config = dict(
    n_layer=16,
    d_model=160,
    n_head=2,
    n_kv_head=2,
    head_dim=64,
    d_mlp=512,
    vocab_size=3233,
    activation='gelu',
    norm='layernorm',
    norm_place='pre',
    norm_eps=1e-05,
    positions='alibi',
    qk_norm=True,
    attn_scale=0.144,
    bias='all',
    tie_embeddings=True,
    parallel_block=False,
    init='trunc',
    init_std_qkv=0.0341,
    init_std_o=0.0382,
    init_std_up=0.0341,
    init_std_down=0.0,
    optimizer='muon',
    lr=0.00284,
    lr_mult_o=2.0,
    beta1=0.93,
    lr_head=0.00758,
    grad_clip=1.0,
    warmup_steps=38,
    schedule='cos',
    final_lr_fraction=0.1,
    batch_tokens=32768,
    seq_len=512,
    doc_mask=True,
    train_tokens=245400000,
    steps=7490,
    dataset='wikipedia_en',
)
MLP neurons of a small language model. Each row is named by its layer, matrix (down: output weights) and neuron, and shows model dimensions 0-95. Each number is 128 + 32 x the weight over its row's rms, rounded and kept within 0 to 255.
After each neuron's rows, "fires before" lists the tokens most often just after its 100 highest values on Wikipedia text that the model never trained on. A number after a token or word is its count.

L11.down109 [117  94 107 138  90 104 100 157 170 126  61 194 114 151 155 138  98 131 124 182 128 131 126  69 179 107 139  67 188 110 177 132 169 134 122 103 101 141  97  98 173 126 193 102 159 132  86 123 151 111  62 141  85 105  95 178 176 118 109 163 127 101 148 105  90 145 147 130  98  99 110 118 144  94 111 108 135 173 115  73 166 126 180 143 169 162 115  91 110 108 106 220 127 141  94 143]
fires before: "\n" 95

L4.down118 [ 73 111 139 163 181 129 151 159 107 157 148 160 133 117 189 148 120 141  78 214 147 113  71 161 147 120 161  95 122 135 163 131 158 181 179 179 112 139 141 152 145 119 125 139 106 142 137 110  71 144 114  96  89 206 130  81 162 127 122 136 159 143 128  94  70 182 195  52 182 116 146 117 109 116 123 131 105 101 129 150 163 158  26 137 167 135 116 104 147 114 126  82 123 127 107 149]
fires before: "\n" 57, " |" 5

L5.down363 [126 103  89 174  74 122 152 152 119 113 125 156  88 137 156 131 144 115 150 155 124  99 131 165 138 178 145 106 144 122 146 138  93  72  49 134  97 117 155 102  98 146 130 211 138  77 148 124 173  77 134  82 128 110  34 123 199  74  47 115 112 132 163 118 159 161 184 175 103 189 153 139 196 119 127 117 124 181 103 111 163 144 147 129 109 151 163  82 105 122 130 109  98 106 121 109]
fires before: "\n" 51

L9.down490 [147 165 131 143 120 119 129 120 161 131 172 111 114  67 121 125  65  82 120 181  93 132 131 148  73 130 130 140 152  92 132 163 112 135 150 125 122  76 157 183 133 145 136 150 104 134 126 141 151 132  81 164 111 128 159 100 150 141 114 166 124 189 129 143 136  68 143 183 138 110 112  89 115 150 152 154 151 180 147 138 120 131 110 140 133 113 132 142 152  93 152 144 107 155  78 196]
fires before: " (" 21, " " 20, "ar" 9, "p" 5

L3.down83 [117  99  98 143 112 100 169 116 157 115 102 124 103 183 168  96 132 113 141 145 156 116  83 154 136 105 142 109 156 141 100  99  97 102 148 104 137 123 134 176  91 141 102 124  91  99  88 130 213 110 103  99 145 108 183 143 132 165 169 134 147 137 118 184 185  75 154  94 167 137 166 148  67 136 155 103  98 153 160 153 183 190  91 140 109 156 127 148 117  84 116 145 140  79 121 131]
fires before: " " 28, ")" 12, "s" 10

L9.down412 [ 54 159 131  69 104 160 115 130 133  88 134 141 111 111  77 119 176 185 121 163 162  86 128 118  25 112 139 180 107 127 102 175 155 105 143  53 151  81  92  91 121 172 122 171 166 131  67 112 219 141 134 115  85 147 162 132  54 137 122 144 163 176 203 122 115 144 154 201 113 122 118 119 132 143 152 154 131 149 123 107 123 124 152 118 112 144 121 168  90 132 132 147  98 140 158 168]
fires before: " |" 36, "–" 23, "8" 14, ")" 5, "9" 4

L4.down364 [163 140 140  95 120 137 156 136 132 115 137 129 119 171 127 160 112 193 119 139 143 150  95 153 128 153 114  74  75 107  98 122 130  85  76 116 126 187 110 153 120 134 171 129 148 121 194 159  91 101 122 168 152 116 162  86 126 145 158 208 149 116 149 131  90 183  76 181 155 122 134  96 124 127 163 116  82  40 106  87 124 124 130  95 116  62  91 124 192  82 154 143 115 101 120  85]
fires before: "\n" 77, "The" 4

L4.down427 [145 103 145 146  88 144 188  77  94 143 108  90 104  87 175 141 195 131  77 150 184 184 151 158  93 126 123 117 129 140 145  78 141 136 115 115 149 136 102 134  59 148  83  67 125 176 145 141 135 103 133 155 125 138 121 107 129 104 108 181 165 177 156  52  92 128  77  97 202 142 108  83 105  94 185 112 152  84 120 131 134 155  86 139 163 144  94 123 132 149 118 169 106  62 126 128]
fires before: "\n" 91, " " 9

L5.down5 [140 154 127  99 181 155 101  66 109 127  91 109 183 169 142 159  66 100  76 167 112  76 108 128 118 121 141 107  46 134 178 127 153  89 129 117 164 134 202 163 138 149 117  91 109 164 146 146 104 160 166 137 148 144 128 116  97 124  86 152 170 154 155 110 152  88 152  76 143  78 150 135 154 138 125 126 169  78 166 152  94 187 103 128 178 130 164 157 160 111 123 123 144  76 118 113]
fires before: "\n" 88

L9.down286 [138 162 151 123  76 155 119 139 142 121 104  98 215 105 132 112 114 168  61 132  90 104 164 111  62 106 150 131 125 127 144 134 119 123 158 118 173 125 151 129 127  86 120 108  85  92 171  35 118 126  40 149  95 100 158  99 138 132 121 145 150 163 145  83 125  78 129 120 116 109  59 104 100 128  89 133 114 128 118 170 137 161 131 151 150 139 216 115 167 137 137 138 121 163 144 119]
fires before: " " 41, "i" 5, "ier" 5

L10.down13 [108 113 137  93 148 143 200 126 117 133 114 143 120 189 131 144  84 138  86 112 155 195 117 159 101 134 121 124 119  51  74 122 137 190  40 118 144 118 155 114 117 178 133  79 122 113 152 181 110 164 130 104  86 138 128 131 117 161 151 125  86 115 132 118 140 143  99 134 134 118  99  49 137 228 137  91 163 122 116 118 157 199  73  64  79 166 121 104 149 137  96 160 140  97 162 141]
fires before: " |" 38, " " 8, "ing" 7, "ed" 6, "ation" 5

L10.down100 [ 86 113 201 148 122 120 148 150 111  41 109 104 149 124  94 155  49 106 145 204 137 148 126 103  81 128  96 215 112  76 131 107 109  98 161 120 111 119 176  85 142 169  91 167 119 191 150  93 118 143 119 100 137 138 173 120 146 159 100 130 143 117 160  93  89 149 137  80 127 126 162  94 106 100 142  71  92 102 171 121 141 147 136 157 148 116 156 125 105  73 115 113  93 124 174  98]
fires before: " " 41, "," 17

L8.down153 [192 100  98 149 142 125 116 130 125 149 157 156 101  67 123 110  87 119  88 139  85 135  97 141 196 135 116 107 122 110 130 142 119 138 135 122 144  89 123 115 179  83  75 125 104 119 126 120 156 158  73 157 128 100 134 137 154 138 152 136 164 180 125 114 203 143  69 173  74 113 140 142 181 189  82 160 142 112 157 145 157 127 147  93  97 120 154 110 129 132  76 100 131  63 152 188]
fires before: "9" 31, "ov" 7, "8" 6, "it" 5, "6" 4

L4.down45 [101 127 122  74 127 102  97 143  87 144  82 134 110  99 116 116 187 136 146 157 145 144 159  55  55  97 123 133 165  94 116 131 126 144 193 171 170 176  96 154 129 188 145  90 108 157 175  90 125 127  99 125 146 192  71  89 102 158 124 153 154 174 130 141 147 148  89  87  95 103 159 100 127 133 116 153 149  86 158  88 155  99 114  85 120 161 160 187 146  14 111 133 131 124 162 127]
fires before: "-" 68, "\n" 17, " " 5, "|" 4

L8.down481 [146 156 120  96 134  96 157 104 179  18 132  97 102 175 129 127 161 113 106 139 146 168 156 102 119 106  86 157 156 150 128 113 144 181 152 129 128  98 151 169 121 172 121 108 129  66 109 125 137 108 117 136  65 181  82 144 168 139 101 140 138 193 136 147 106 204 114 115 123 129 128 165  91 148 131 192 108  96  90 101  86 175 159 122 144  70 168 197 119 108 107  85 147  96 131 119]
fires before: "0" 46, "ep" 4, "gr" 4

L4.down312 [ 92 104 133  65 156  81 104 128 151 116 123 131 103  75 161  91 122 143 122 129 136  88 173  91 110 144 178 114 157  80 139 112 118  57 109  51 109 149  83 119 110  71 141 131 131 153  78 152  71  81  79 132 139 161 168 149 141 116 143 158 119 159 172 145 106 104 126 117 161 181  93 109 135 168  91 164 143 148 149 182  67 146 106 163 134 135 109 167 137 101 118  60 135 152 142  99]
fires before: "\n" 46, "|" 9, "-" 5

L12.down449 [183 144 191 121  88 131 100 145 177 162 105 133 110 155 126 134 154 180 162 165 104 135 114 123 109 139  85 164 107 172  48  99  75 146 105 116  76  89 130 166 122  85  94 157 166 138 106 146 161 172 102 114 128 185  64 108 114 125 160 129 108 132 125 114 103 150 113 103 139 131  87 118 225  71 162 170 147 127 142 137 128 149 175 101  94 113 145 132 138 103 149 134 145 101 143 131]
fires before: " |" 33, " of" 10, ":" 9, " in" 7, "s" 5, "." 5

L12.down155 [143 119  67  76 160  97 136 122 149 188 125 105 100  98 142 170 122 182 170 175  66 166 127 120 116  97  93 119 137 157 115 115 128 153 123  44 108 139  42 148  86 140 127 139 105 177 108 157  77 133 149 125 189 128 113 134 130 148 129 132 156 114 134 142 131  97 130 161 153 113 129 140  84 118  58 116 133 140 130 159 124 169 119 167 100 121 183 173  95 145 169 139  84 135 164 157]
fires before: "0" 59, "hest" 9

L8.down206 [176  54 152 121  86 149 173 114  86 116 117 129 125 155  85 190  93 146 141 137 108 124  96 132 132 147 143 139 102 148 130 129 130  65 105 119 176 133 149 194 162 166 104 107 103  74 130 145 125 118 178 123 150 137  86 155 145 164 122 125  56  83 122 108 157  93  89 140 145 118 124 180 109 144  91  99 102  79 183 174  64 184 148 162 178  97 130 163 177  91 132 120  57 157 134 133]
fires before: "2" 19, "1" 16, "0" 15, "3" 14, "9" 6

L10.down321 [ 90 147 116 192  92 173 117  91 166 105  97 140 113  85  94  98 120 137 164  77 110  97 175  88  88 134  92 113 124 147  95  62 199 109 168 143 131 115 136  83 104 183 194  77 136 138 123 174  77  81  98 145  95 162 139 138 109 150 102 157 131 141 111 129 136 108 183  50 164 134 130  97 109 114 110  79 131 105  74 204 140 160 128 211 160 134  69 127 100 137 128 144 185 154 152 137]
fires before: "8" 26, "9" 22, "6" 10, "7" 8

L11.down407 [113 104 151 140 156  87 119 197 165 135 125 119 137 122 129 107 117 129 126 188 158  84 146 139 148 129  99 155 139 146  62 133 122 132  86 124 180 156  87 146 162 155 131 149 108 102 173 186 135  91 103  78 165 159 149 132 123 122  82 109 116 104 175 129  51  83 107 159  90 128 112 128 121 172 152 134 103 182 109 190 108 183 151 156 133 127 170  97  94  84 141 150 151  80  97 153]
fires before: "," 27, "." 14, " and" 13, " he" 4

L6.down226 [131 173 149 163 110 140 170 140 118 117 141 113  98 131 170 125 108  92 103 138 113 146  69 165 101  71 154  80 106 161 129 140 206 140  99 143 141  73 175 135  93 137  82  45 129 136  99 132 108 157 175 107 153 127 154 115 112 150 107 128 104 138 155 104 133 150  75 145 131 130 180 115 135  72  97 153 178 128 148 169  70 112  98  47 190 127 112 153 123 170 171 121 107 133 143 189]
fires before: " |" 50

L9.down494 [102 147 134  97 114 155  71 114 146 153 153 139  69 105  22 132 144 151 128  88 113 116 115 183 124  54 129 149 115 176 102 143  75  91 148 131 115 118 154  94 137 130 172  93 170 145  94 152 149  64 109  71 104 158 139 200 178 150 138 113 145 105 187 100 142 122  79 160 110  88 125  72 177 123 131 213  99 146 123 114 149 163  96 172 106 134 152 109 111 116 109 116 145 125 108 160]
fires before: "," 24, " |" 16, "." 10, " and" 7, " in" 5, " City" 5

L11.down468 [104 107 218 106 166  79 141 146 105 161 111  98 153  97 167 124 107  43 123 104 169 106  71 119 127 189  80 144 118 117 123 106 184 127  81 150 132 138  86  93 159 146 132 141 136 161 133  86 135  72 154 182 183 105 136 122 118  97 131 133 127 141 158 118  98 128 120 114 101 118  76 139 106 172  86  85 165 141  78  76 115 205 170  96 189 123 164 132 112 171 130 144 136 101 120 154]
fires before: "\n" 49, "1" 6, "°" 5, "==" 4

L6.down338 [ 81  96 135 142 118 118 127 145 189 154 117 134 136 156 159  86 131 109 124 103 116  88 103 235 156 110 100  73 150 144  97 147 120 165 111 166 126 153 125 152 139 104 112 202 150  62 122 155 172  99  88  78 102  77 146  93 135  98  30  83 114 108 146 139 109 137  45 106 141 109 137  99 123  92 100 172  82 112 125 134 128 131 152 144 130 108 154 157 122 121 144  99 155  75 146 133]
fires before: "s" 73, "t" 6

L12.down331 [152 126 171 121 157 108 131 166 168  96 140 137  81 135 151 122  77 155  99 165 134  82 191 180  76 190 148 112 207 138 160 120 153 143 130  60  82 120  98 113  99 178 109 145  70 101 108 115 126 160 110 124  90 130 138  99  63 126 122 124  73 141 160  60 143 148  76 118 107 154 103  91 175 180 154 144 114 100 136 123 170 134 149  78 142 101 171 143 140 148 119 145 140 150 156 105]
fires before: " |" 74, "″" 5, "G" 4

L3.down426 [180  71  70  44  93 158 155 141 147 184 161 140 125  85 166 130 120 165 176 130 118 138  74  98  87 122 143  97 102 106  98 116 135  92 145  69 155 139  78 149  77 172 136 131  90 125 145  82 130 113  82 114 114 168 131 111  98 126 156 173 120 171 112 148  93 135  76 125 173 118 135 103 189 174 169 142 174  83 161 110 160 109 147 116 119 113 138 160 102  72  91 198 131 135 135 122]
fires before: "\n" 37, "-" 20, " " 6, " He" 4

L9.down274 [128 147 163 133 128 125 120 110 106 172  72 162 145  94 170  63 126 156 171 136 102  98 137 167  70 127 135 118  97 122 139 163  75 170  85  93 126  55 147 135 144 146 117 173 101 137 143 125 113 104  99 134 139 144 135 176 122 160  88 167 170 127 107 112 199  71  98 167  77 116  97 118 119 140 129 177 129  97 185  98 109 131 187 149  94  78 116 169 128 112  64 163 149 117 184  97]
fires before: "s" 58, "A" 4

L11.down216 [100 168 103 128 167 154 111 111 133 114 138 152  82 155 153 114 184 119 148 105 121 212 160 119 120 179  81  63 139  79 114 118 151 130 142 140  98 111 118  92 167 123 182  98 139 143 102 143 128 133 122 100  96 136 122  92 165 127 124 104 164  89 104 154 100 170 181 108 108 108  98 162 132 115 137  64 192 127 120  94  68 201 137 114 115 106 160 125 134  46 128 164 146 141 107  98]
fires before: "\n" 84

L5.down291 [102 104 155 106 132 100  79 108 130  71 137  79 138 187  91 162 136 101 187 129  85 149 184 151 165 105 116 161 139 199 129 163 155 108 150  99 160 110 147 138 167 135 113  73  88 161  39  85 110 148 133 144 124 136 157 109 157 107 177  83 127 166 104 128  72 163 120 136 111 159  81 148 117 144 145  62 135  61 176 144 151 152 181 132 158 134 164 170 167 109  93 161 134 129 131 101]
fires before: " |" 22, "." 15, "ran" 5, "th" 4, "g" 4, "5" 4

L12.down474 [165 182 109 148 139 112 159  66  81 121 208 103 143 109 103 145 151 160  87 132 184  89  74  98 135 120 145 138 136 150 207 156 132 122 179 193 133  87 142 141 127 111 136 125 128  84 164 131 132 165 123 100  77 103 162  69 141 140 137 132  58 143 203 141 123 142 114 150 183  70 145 113 108 167 165 145 125 110 174 118 124 123 125 141 119 130 105 162 146 154  62 110 100 129 148 123]
fires before: "3" 25, "2" 22, "4" 8

L6.down506 [119 122  88 156  88 116 136 127 140 145 120 155 159 169 141  74 132 105 152 120 124 129 129 132 138  72 140 130 155 164 153 155 161 174 128 151  89 103 106  82 148 141 163 133  75 141 140 140 126 119  64 157  91 154  79  87 174 163 108  83  56  52 150  79 117 146 143 138 189 104 139 112 159  93 139 122 200 104 126 125 155 136 137 123 181  93 156 136 121 112 103 129  90 147 185 135]
fires before: "an" 29, "ad" 16, "ath" 12, "one" 8, "ana" 4

L5.down426 [149 101 144 152 125 140 122 130 101 157 111 111  89  50 141 155  85 170 169 153 173 175 170 125  98 116 168 116 199  94 103 129 108  55 143 104 179 138 102 109 110 115 101 135 121 148 157 124 105 126 114 124 196 146 116 124 172 176 156 163 117 188 106  88  55 125  58  86 127 151  76  99 134  93 119 145 108 132 147 131 150  68 137 133  95 145 136 167 173  78 121  96 123 130 114 136]
fires before: "\n" 51, " The" 7, "|" 5, "-" 5

L3.down303 [ 92 110 140 138 128  96 169 164 139 127 205 119 140  85 159 206 159 167 121 111  57 114 119 192 106  98 116 135  98 186 183 131 156  91  65 111 143 129 116 157  59 120  83  84 123 113 124 106 130 150 102 139 145 121 167 153 104 121 101  88  78 136 124 143 144 173 124 160 192 141 129 134 103 126 155 101 142 119 114 205 152 130 101  81 156 117  90 126 151 158 149 168 148 102 123 123]
fires before: " " 71, "\n" 17, " −" 4

L5.down218 [159 166 151  80 122  84 159 134 141 117 163 136 175 167 120  83 114 156 145 130 164 132 158 162 111 148 175 141 104 186  72 153 130 143 143 129 145  88 164 156 104 114  42 151  26 167 116 184 130 151 149 170 111 130 142 114 141 140 131 143 151 132  64  91 151 124 112  91  99 100 130 116 176 149 111 106 134 110  89 148 164 111 123 157 169 114 103 159 111 147 142  90 140  55 135  84]
fires before: "s" 52, "0" 4, "5" 4

L11.down224 [145  91 140 136  64  72 151 111 171 143 117 130 107 131 198 152 100 105  99 101 123 138 112 137 146 117 113 120 117  76 128 120 154 107 123 128 118 158 108 131 115 125 132 132 117 118 159 168 145 143 122 109 122 116  65 165 158 145 110 128  58 190 124  96 199 136 147 118  83 144 144 174 118 167  78 131  94 146 165  63 149 115 140 122  99 124  64 158 118 139 122  98 139 150  75 106]
fires before: "6" 24, "7" 22, "5" 8, "1" 4, "9" 4

L6.down3 [ 63 100 109 122 116 129 151 191  75  75 136 125 111  91 112  96 102 134 138 116  77 157 106 119 154  98 133  82 150 187 107  82 117 169 142 150 154 142 125 118 123 114 156 133 133 100 143 159 113  91 140 127 134 157 143 133 182 151 103 157  92 130 101  98  55 100 146 200 105 152 154 148 127 150 121 140 131 150 110 123 102 118 159 106 114 120 143 140 107  77 113 146 177 179  92 120]
fires before: "\n" 92

L9.down452 [116 155  83  85 139  68 126  90 130 156 135 180 122 143 188  47 116 191  77  90 125 131 192 164 108 173  97 110 107  97 161  84 157 144 174 111 131 158 100 129 173 170  44 138 153  81  91  70 147  94 110 165 154 119  98 139 117 111 161 128 151 148 145 187 118 100 158  97 179  95 158 107 155 123 147 134 146 112 130 108 153  99  96  62 130 173 192 111  87 139 149 131 147 155 161 113]
fires before: "\n" 95

L9.down428 [ 61 150  90 138 121 130 131 139 119 105 132 140 152  80 144 135 144 174 124 123 114 134 162 126 121 164  96 119 110 113 127  82 167  98 152  93 165  97 119  90 104 138  18 143 151  63 168 128  78 112 148 141 163 152 107 127 130 114 121 159 188 110  65 109 114 208 110  89 158 163 124 132 119 127 123 138 151 124 132  83  92 113 108 136 171 130 121 133 150 134 157 150  69 102 170 145]
fires before: "," 39, " the" 15, " he" 10

L12.down281 [139 149 108 138 167 101 132  96 158  93 127 116 110 127 139 147 160 123 111 134 130  88 128  76  95 118 164 170 216  84 114 119 150  85 131 142 140  95 117 108 120 176  75 130 159 111 131 144 148 132 158 181 135 117 134 139 138 132  89 213 149 106 122 118  95 129 113  83 137 140 115 165 169 125 110 142 154 120 148  56 111 176  81 117  74 142 109  95 119  83 162 113  98 173  96 133]
fires before: "\n" 31, "ained" 7, "|" 6, "1" 5, "orthern" 4, "ploy" 4

L11.down421 [155 181 187  67 115  55 133 154 127 153 128 165 182 114 128  94 132 123 131 104 164  60 158 156  73 128 137 136 130  45 184 152 160 166 147 168 150  97 120 127 118 135  97 166 169 155 170 134 121 150 148 118  96 109 154 152 164  99 131 147 133 122 139 136 147 170  94 132 148 137 144 134 128 158 127 134 122 115 137  68  90  75  66  98 206  92 106 112 127 126 133 156 121 144 154 103]
fires before: "2" 49, "1" 10, "p" 4

L10.down484 [110 160 121 113  90 138  89 217 105 147 136 116 102 157 139 112 156 162 124 116 157 170 157 129 129  81 123  82  89  36 117 131 127 109 178 142 162 120  98  55 141 110  91 141 109 127 113  80 123 154 112 125 153 128 108 137 109 134 105 127 114 199 116 113  79 142 100 118  58 144 109 139 103 153 111 114 134 131 136  23 124 171 144 137 119 134 205 149 129 105 108 168 149  85 106 132]
fires before: "\n" 68, " |" 6, ")" 5

L5.down269 [129  98 141  93 108  97 119 158 135 138 157 128 129 148 133 108 209 120  99  69 125 130 104 125 134 155  78 102 115 118  93 103 110 101 145 143  96 123  75 116 145 118 177 100 122  88 120 138 115 130 106 107  92 108 168 112  99  97  94 146 163 152  89  91 113 137 128 114 120 187 159 152 103 173 143 217 137 118 160 180 130 130 106  90 154 134 159 131 202 102 102 108 178 150 131 160]
fires before: "\n" 81, "|" 12

L6.down220 [ 80 130 109  98 160 140  91  88 140 108 129 157  72 199 152 106 137 123 172 163 129 182 118 152 151 142 116  93 141  95  66 132 159 142 145 118 160 140 110 134  90  58 168  93  85  83 141 106  89 132 143 125 203 123 146 157  84 165 105 119  99 121 146 152  92 132 101 118 151 155  64  99 197 124 101  68  75 129 157 112 204 132  85 117 154 144 143 186 127 115 136  99  85 147 132 163]
fires before: "\n" 51, "," 4

L9.down71 [111  55  98 133  70 181 104 229 127 108  67 120  80 161 106 134 136  88 151 106 118  91 130 120 121 103 135 159 103  96  76 175 112 119 105 135 204 113  97 130  93  89  93 156 110 105 168 147 131 142 141 138 140 104 148 117 120 104 104 105 154 131  85 108 114 140 116  97 166 149 114  87 163 136 116  75 142 151 131 100 102 166 169 124 131 137 147  85 111 108 166 130  93 110 158 165]
fires before: " " 65, "N" 5, " |" 4

L11.down428 [113 118 136 128 102  98 173 188 138 107  53 145 151 137 168 116 131 174 129 115 112 134 122  94 129  66 121 146 150 130 140 103 169  82 158  90 182 112 125  85 165 114  65 107 119 126 157 121  96 149 121  81 178 198 114 110 123 155 116 117 163 121  92 142 115 115 156 138 147  59 134 122  86 160 174 118 137 148 113  75 154 168 154 154 170 118 128 166 154  86 112  89 114 152 149 162]
fires before: " " 38, "," 25, " Har" 4, " she" 4

L9.down254 [158 164 140  44  83 105 130 164 158 125 120 142 146  95 211 154 126 123 116 123 106 145  90 172 190 146 116 137 151  91 159 129  98  83 173  61 175 115 129  75 109 139 114 109  94 115 137  86 114 173  97 121 167 145 188 118 119  99 114 167 145 124  61  60 117 141 133 185 121  79  73 147 109 116 130 169 174 102 114 130  85 203 153 121 118 117 169  78 112 119  85 128 140 126 125 102]
fires before: " he" 21, "," 14, " the" 9, " a" 7, " she" 5

L10.down110 [129 156  78 167  54 145 129 163 107 113 115 130 112  75 141 158 186 128 107 190 116 133 140 144 125  62 109  74 163 107 168 166 133 155 137 151 184  70 176  79 151 111  74 134 143 121  65 113  93 105 130 144 106  74  71 156 162 142 179 156 163 146 115 178 130 111 157 104 123 153 161 112 138 174 109 132  94 120 140 128 164 182 108 164 151 128 143 174  89 101 109 129 149 138 127 121]
fires before: "ed" 17, "ion" 10, "or" 8, "ing" 7, "ions" 6, "ment" 6

L4.down247 [116 113 113 146 139 118  69 124 111 153 107 124 149 177 131 160 141  97 119 103 150 113  84 153 146 108 125 146 116 106 184 138  81  69  80  80 122 101 152 180 133 153 170 127 185 113 153 110  89 127 199 187  79 104  83 124 182  80 145 138 121 129 119  88  63  91 126 132  95 121 125 143 176 185 107 147 103  85 167 130 166 129 124  84 185 125 117 199 142  70 155  97 120 225 131 103]
fires before: "-" 35, "\n" 13, "el" 8, "." 6, "op" 5, "|" 5

L4.down168 [159 150 106  92  79 152 121 137 105 156 156 152 179 148 146 107 128 122 168  77  80 108 151 185 106 132 110 149  77  81 118 101 179  77 199 141  74 193  97 134  78 106 132  87 127 137 161 143 180 144 122 137 133 126 197 184 119  69 133 120 117 203 181 146 155 140 151 118 114 123 116 110 132 133 145 140 121 160  74 198 154 134  95  83 115 173 212  69 138 124  82 111  84 154 130 119]
fires before: "===" 20, "==" 15, "=" 13, "====" 5, "S" 5, "L" 4

L9.down86 [182  37 179 155 117  97  58  77 132 103 123 143 134  82  63 158  85 152 103  92  80 121 154  95 147 138 137 128 145  63 122 122 200  95  98 157 144 103 129 136  81 198 170 141 139 156  74  96 174 141  98 145 138 120 136 166 142 131 141 160  86 150 100  85 184 126 149 109  84 138 146 105 128 117 145 142 139 112  62 163 148 100 114 108 127 110  83 117 152 108 143 121 103 153  89 102]
fires before: "1" 27, "_" 22, "9" 17, "0" 8, "8" 6, "us" 5

L12.down147 [ 90 106 143 133 108 168 231  87 117 127 110  58 120  97 135 171 128 134  96 193 121 136 111 148  72 126 131 140 111 109 131  73 151 137 109  93 150 139  85 119 104 142 154  75 131 152  98 150 127  96 121 116 131 119 180  82  99 123 110 113 127 105 160 152 121 165 138 109 146 138  97  54 127 103 133 113 134 124  90 168 174 143 151  69 170 148 167 157 144  66 141 160  69 150 123 113]
fires before: "\n" 48, "6" 14, "5" 13

L3.down388 [128 134  94 136 124  81 163 122 101 113 169 110 140  48 113 192 133 118 139 150 162 206  93 119 100 114 130 127 120 127 179  94 170 160 140 103 184 176 123 147  96 133 110 114 106 114 190 108 154 159  77 140 159 183 140 117 125 113 107 147 160 161 148  76  94 106  88 108 179 110 131 129  87 153 121 135 120  89  98 136 139 121  86 122 180 132 147 124 154 122  40  82  91  98 132 163]
fires before: "\n" 29, "-" 26, "|" 8

L11.down243 [ 86 179 134 139  99 175  76 158 164 136 100 117 111  85 101 127 113 174  45 164 144 127 169 133  59  89 131  94  58 150 107 112  40 123 127 144 113 100 182 128 119 117 202 131 138  89 161 166 153 170 146 192 140 144 145 103 133 160 126 174  95 176 147  91 107  77 176 135  89 110 145 102 140 179  76 122 119 153 135 160 100 121 174 148 128 129 137 142 190 118 180 182 115 123 125 109]
fires before: " " 49, "ork" 6

L11.down475 [152 132  79 147 137 170 126 156 195  99 126 128 124 255 151  63 158 163  72 143 151 136  73  94 147  81 159 105 103 146 154 109  73 112  89 159 127 131 176 144 117 109 171  77 112 171  89 100 163 126 125 149  84 119  84 103 124 158 123 121  91  82  70  99 129 186 104 193 154 135 113 127 153 136 138 174  90 122 112 124 110 120 121 151  98 137 162 127 126 176 148 140 136 172 162 126]
fires before: " |" 38, "-" 10, "ring" 4, "e" 4, " " 4

L11.down393 [163 157 101 170 138 128 167 114 124 123 107 111 104 147 167 100 140 136 102 144  95 100 152 120  61 199 144 131 125 105  54 125 131  71  94 153  94 144 141  65 105 112 112  85 149 152 144 125 112 160  61 151 110 129  99 153 176 138 106 142 138 169 135  53 118 137  83 148 135 162 205 174 104 181 101 181 105 118 118 113 109 115 120  97 121 159 152 154 153 134 205 160  89 114 146  75]
fires before: "\n" 22, "The" 16, "-" 8, "(" 7, "B" 5

L5.down423 [140 121 197  55 136 148  85  93 144 136 125  98 202 108 135 181 134 147 108 113 100 137 132 163 132 109 119 176 110 111 149 104 160 120  97  84 144 142 113 129 101 103 114 169  99 126 113 144 107 131 108 139  89 132 158 155 105 143  52 168 108 213 170 116  68  98 108  85 138 111 176 148 132 145 116 198  69 127 124 175  70 123  98  84 174 152 147 155 135 162 121 127 174  83 120 114]
fires before: "==" 24, "===" 14, "In" 6, "H" 4, "|" 4, "S" 4

L9.down87 [193 128 107 172  78 132  97  89 167  90  72 132 129 105 156 160 155 153 100  96 119 106  82 160  92 125  88 151 112 108 137 122 112  87 119 170 125 144 120 121 125 131 133 147 124  68 164  92 171 119 124 177 146 157 113  89 130 196 162 143 134 127 100 114 177 144  86 147 158  94 150 195 101 155 140 137  93 186 189 147  83 153 118  77  86  91 158 131 130 126 107  98 120  63 156 155]
fires before: "s" 36, "\n" 33, "==" 11

L6.down176 [167 140 159 182 119 136  96 158 102 101 109 139 157  59 113 108  84 155 121  89 139  97 125 207 126 167 133 102 107 136 103 111 151 111 117 143 113  84 131 158 163 107 194 196 137 162  85 133 117 182 166 108  93 107 158 136 102 127 154 166 109 155  97 205 100 190 107 161  56 163 117 145 148  92 137 170  97 146  71 175 147  79  82 116 103 149 145 124 119 142  47 181 138 148 129 132]
fires before: "s" 54